Weights of a small transformer language model.
Size: 14 layers, width 224, 7 heads of 32, MLP 896 GELU, 8.92M parameters.
Architecture: biases, normalized queries and keys, attention and MLP in parallel.
Training: a variant of Muon for these matrices, 216M tokens, 3298 steps.
MLP neurons of a small language model. Each row is named by its layer, matrix (up: input weights) and neuron, and shows model dimensions 80-207. Each number is 128 + 24 x the weight over its row's rms, rounded and kept within 0 to 255. Numbers have three digits each.
After each neuron's rows, "fires after" lists the tokens most often just before its 100 highest values on Wikipedia text that the model never trained on; "fires on" lists the tokens most often at its 100 highest values on Wikipedia text that the model never trained on.

L5.up750:162117136159121136129104134087134136112148116153144135094109131109130074145144117165141107134115108103142107069160114125140145137117159116111077122142152097089133119138134110147107123096135120152127176120159129126150126130131153106071099150128144113129148153124145075126133097095136124131156147126158148155128115138133130133163113099124141120128144123133124138081096122090085142123164
fires after: " be", " on", "un", "is", " re"
fires on: "f", "c", "ly", "is", "s"

L5.up129:133157078130171128119160130134140140105130174168111143176147119087136092160126130100134116113126157101115158145129133164136084145111148136132099157118075127129141147150168113165075160129064138115113123109144134115052144112163105099126111109107152113123153151117087096127130133130129121128182129100084162152099084180093108099126128128140142066123149164142146101152171119106151167116138
fires after: "ou", "p", " M", "z", " C", " A"
fires on: "ld", "ed", "mer", "n"

L6.up292:104111089140084141121132111116148120105106099147149129125089107161112149128147120114097169150118163109087125099127110123123138126123124108099116112140137078140049119084109142107129169152102145096116105114125130146114127162133150137143165163095149100119142140178174129140109065152119119129151117165155130125104180131129165115126150136115105136151114127141124186084163139128143088079157
fires after: "t", "d", "ot", " T", "g", "th"
fires on: "v", "el", "or", "al", "im"

L2.up723:131120097155173084113165120159168149130135101126175114172105117128113112089184170135165115105118123146145106090088083178110136110103137123151142131154142132150135169100132137100138112114126130132164109136149100094123128116151120130132137090130119169154133113127195124114146130129097147136136105106143148101108148103123091145138099115139125085066089129183098146156127166129118106120124
fires after: "un", " k", "an", " an", "or", "n"
fires on: "n"

L2.up411:125070092133120128099141109159101102121114132171141169127103108137116148087125145089183109183100106157109118099119149136102156135089126177163127139108096154162122104098144155089111120092131110122107113105144158133092125112097087179126107131106125146126119137124141136116144128133137139152103183166136172129151105191141149106113109103169163130114091079152132130130103128117143108143127
fires after: "\n", " is", " was", "."
fires on: "The", " a", " the", "-", "=", " The"

L5.up194:072120143102134114126130133129126102163114130104160127157121154160152143130112127128193158158113090134100110111142109139109152131128101139097125147170149175078116159174119123083094144096085174117156155122142116120119123127149131202129142144145146140145149144081138125105113107109125110105124155142128147100134108133113141113148133163125119128157127116100145093105129099120155133115121
fires after: "\n", " f", "ep", "un", "′", " F"
fires on: "-", "art", "e", "at", "i", "ac"

L2.up824:126124126142144116156140124143092115126153132136114113135114132091113134153113126174114127122080111177128100129077129153074163119131123113086093139146164137115101165115118132144108066097160178146130133130149193145089150139066114116092158116155147122100124110109123128115091127140122148120147106133157130159147153082145107078120094114116167128126154141132136120163146122103141126114094
fires after: " B", " E", " F", "am", "ú"
fires on: "ar", "s", "it", "ort", "t", "ran"

L2.up472:155157128133145129136155097118058143117110100159135121130117112147148136101137152162112141130128121128111140175101126142126143083125108114154125182148149140145145132134101099131111106144155117111115122114111148120116147133133134098068137134099121129178083126109113110079084146078096078121127150158076125123173141172150097173170106164106128150159147111119159117109165121147119139153120
fires after: "il", " y", " l", "ff", "h", " d"
fires on: "d", "ort", "-", "ear", "ong", "'"

L6.up150:112129135145101098100122104139113126086144197146126152137109118134110122168126136116113156111098150111142159162139123126148084117135159123137115068100176124125142112078090143109118129131143140118145147087092149107133123136110090149160147123155160118161112119128103153079120154120139100119175114160126118132099158154158166126108167110089111165130120146147117117103128099135164138121165
fires after: " B", "ol", "B", " b", " O", "ar"
fires on: "re", "A", "our", "d", "R", "ut"

L2.up360:085112088138141091136109144139162151152132154134148148128092132112150129142144172142126088148103139161111087098144130145110122082124149147144145087131116107142157107120146110081155098155119118122116144143129098134098160167146108159173116112080126115163116084113146150115111149130120148082144123178127104112136140088099085134117191116165086115156080125140136121142123110138142156151145
fires after: "on", "un", "an", " con", "ar", "en"
fires on: "n", "l"

L9.up640:135097123099100142116131203125103099122116118112057086146124126133120114146143119126137121118118139083122163114135118134144113139155110158103130122159093115116155152119119136082155114123128101141169149088150115119145144093071112112111137119109137148141171104105139128136131166161112128165114145185141120144100136123162104145114090121095093117137104130087136121087135112150128149147164
fires after: " p", "ist", "p", "re", " v", "c"
fires on: "ric", "ic", "r", "ore", "D", "er"

L5.up597:083128108117116122152132097085124158126100146135121119148105134145135136118110107178078102151149133136180183101106143155144170080117134150144140072143108134135120118153147130158167120099099131130127111114142133088146103126130108133082084121117107165155143103104127123139147118160151131156084150127120128178110103148131131137146128134204143174126090135102152114127131072109154149088128
fires after: "p", "en", "n", " p", "ec", " an"
fires on: "g", "le", "h", "op", "ort"

L5.up627:158122135109109151125154131119116093141109093155150159123144110151125105134153103132133103143116093114124126111142181115117111079148111135090080116123146174137166101145137092118141163112116122149153133112131146106091110113123146125146122101107153150126115155119167113190127134123117160171110146100185157130167134113125123053088161146099115082078135126082125156152118145126098124131177
fires after: "t", "s", "us", " is", "un", "u"
fires on: "s", "ain", "e", " a", "ember"

L2.up520:149108134124150163087141090132124129121154096128160168144121126103125112133113137137131133130156099160155092123116128119148099168099149139082116148105108150162140122150173120155115136116107106133114134119156114070143119053138142097154146138112105153113140125120109113098153075102129144118146130136147121138115109146112135137111110146114158133136108160157092161106179136119130172079108
fires after: " M", "our", "ou", "an", " W", "it"
fires on: "ed", "n", "s", "ain", "ork", "d"

L5.up429:171139173142133156130150076106093107111098086166124133145146131151156165103105138123142142182088120143144033125121109115106133112126097134122149094145127143118175139140146127078083119126134158107139146161139151107079149178103112125102122141125115162134105112102146129101149139107111132120126173121108104149123115125075098093127143133143116118148113111134103102144178114148182114120087
fires after: "\n", " re"
fires on: "-"

L10.up773:117121149114095148109131140086149127099152128119128140098148111110157103122136127143115163064144120106157137129118124117072106121102127089111128135151138139109092164112087162110135138127099151173125104187104122115148158154152164145121079128154156105092148126098105132084140124139119121122094089097134164153154123134147166088063128142112124078105107102108121136120147133123127137128145
fires after: ".", " (", " b", " G", "th", "ation"
fires on: " W", "w", "s", "ot", "er", " s"

L5.up771:119099122125145125154084099116116102121187116102153179127083165141130175120124117109117085123103104124142096147147129113122151120128138161119097121130122116166099108135163135101120142142108096144114169115137103125093120155141096116146128187070140115048150132120092092120107096154140143109125142157135155170155156166107170114112139149144106154092123127132146140076082157124158127103164
fires after: "\n", " is", "as", "k"
fires on: "=", " a", "et", "e", "ion", "es"

L3.up256:160115124116132143123185103148135118123086173135150101182133123096150122105139119137146104091154109101128093094069106133129117082152135144159088131173147132149148161155126100073099083165123127102121134142102084120116120147152156133129160154123156178142130109148110131125143136148100102144152110108100106122099118101115135122070103157138116111110144168183112136133105113122131131123123
fires after: "an", " k", "en", "ar", "w", "k"
fires on: "n", "d", "v", "b"

L9.up485:076087140111118158106116128104139127163108147092111098134107143164125137120119123128105114114144166144143084145165121080162069101142137153102141130121128139119062110122154146155110093109118164133156109129113153096127159115120161136099100139135102121131173137113132152090123145094101143101133130129121117123167136116120136151091123144145170161149114136150165118142154121154140155121119
fires after: " ", "1", "2", "3", "4", "5"
fires on: "9", "4", "2", "5", "1", "6"

L3.up432:122120144137115136139071117124158122123125139128097109144140125104138161105127114115136096173154118159157153145120145141137128133147151151156081131077155162141132120060133103103189115119138144103130177105134126128097156122107099118144082130134154094097162108157134083123103101135149164138115122094114077126170155156133177120089117104154153119153110129163124138145144114130113145149119
fires after: "r", " K", "k", " k", "\n"
fires on: "it", "O", "et", "ill", "on", "p"

L10.up145:140144127154108081108113149084130118121121127170098104153209150086066127058125098147129100116104120098127126164104129155152110129110138107085134105145101174078118094149193149143137125139125115151126094107130152157154159152130131113105114119145136121176100143176137102151148136107119134125108094117143148157119120127112137138156103144150151145110125162097116159126173131141086121114110
fires after: " J", " a", " M", "r", " K", " m"
fires on: " ", "a", "ap", "e", "ov"

L6.up713:126113129110115136102117115145124119150117078144134140102140134117136110186118116157135117120171128145146115125141090148123137123134068137112190129093089098137106147125131105127096134114121131147146107087140149155169147069097101154166120105132125144125128122098130155097139168111097122144113162120167179116149090083117123109132168145135102137137156169156091176157148134100110141168161
fires after: "ur", "\n", "I"
fires on: "ing", "==", "n", "\n", ":"

L10.up368:099133090130165123128111180107114158138145175092122121151132129146110157113084134099112126116134170122143111137152079119131104099127128150102146127118116116190151111116151113089108161140090153112141145176133166107148175155201118099113095148155093124162175156139088100107126139132125114102122131090100129107163098123141162153118088107152158149106143150119141093151149132113160123133181
fires after: " ", ",", " (", ".", "3"
fires on: "1", "2", "0", "3", "9", "5"

L9.up573:128160142113106100162101112096099135140169146142079102098151111119123124155101117128177143080102155138172114154136099096103119123123126147163139156123106109133073086128135135109112129085115128113132172160142151085114086100129124096129159157141190127167157098146101086142130106115114103139076115120129111146160105114136168100134121129125153141142133192136144094170122108140154141094139
fires after: "0", "9", "ol", "8"
fires on: "1", "0", "d", "9", "3"

L5.up9:166113125175137163108119114131114107103116101160115131144119135126104199153084172146177111123157124159145081101156123118102134101110122141131151116108109082134144151121149099146133153121103131082125137117112135147153151117095102117117124096153103111115108146117123117081130158139122121154114136132117126130098142150138132134109142159142159098149080140126138144162132123155159184170081
fires after: "ed", "ing", "\n", "d", "e"
fires on: " the", "-", " a", " an"

L9.up62:140119187157111102122127129125141124150081119131109106112119094099171126148114079172125128092126120121134122130116104110139135111094157150117139120090109122131124125128131113082109110115158160093149141093108111169157130145141151130117087131154142148086172124143100106140108154115150143169134143112189118165138123099092093135127117115118151151164095112125127152124148128152171067151137
fires after: " f", " S", " A", " of", " a"
fires on: "am", "c", " S", " re", "ab", "s"

L6.up192:109087152153090142107119138107135112133142123123099070201131183111132123124148139090087145136135134103139148104155084127126118130123149120142077127092132105174106169143146153108150113140129126149191080093116147153130122110162132098073123123108122144109111135106185102169124117137114136145116134138136126144130115127181119150135121118089102127123133124115153127131120101131122115090112
fires after: " c", "p", " p", "st"
fires on: "o", "on", "r", "al"

L5.up540:086130138070133127112116116132114093124121157100121158156136129168132150124110161144126124134099120133179130089166109101146071152146111063123166102122147111161158130121160118122139131082170168123132142139173121106124109136135137114143113148138131091148085095140108118098147125134078143108123107150164106143118157182074099126130123141132117160127132160151128141110161120109117105139136
fires after: " D", " s", " d", "ak", "y", "es"
fires on: "ist", "ear", "ed", "os", "or"

L2.up814:145110120164098144159134120136156143111138134122170178089143126138147164142136129154117101121091083142132086087125098129114153166050113184102131129099126100163121116111128140117141091119105126119133130143113125074081112146128175119124173156132112151156124123178132122116139106124119148118129151152130152154101110110126160090132101112114124101143151080145109107125119102150131103112095
fires after: "ver", " was", "|", "°", " "
fires on: "n", " n", " N", "N", "z"

L9.up484:147105111134152125140130096110169134113206111155117085126117091126147123130124124145138159083145108134093113086120137139141121085137153154143079134130128142138133176104130152103148131122102076126150121130113090116167144117112121095101131154143103160129133143114133129143132090123117120120119148109100120123117130113158126144139157093142126111083142156172129151138140114137115126137168
fires after: " m", "an", " an", " con", " ", "n"
fires on: "n", "an", "ag", "t", "en", "p"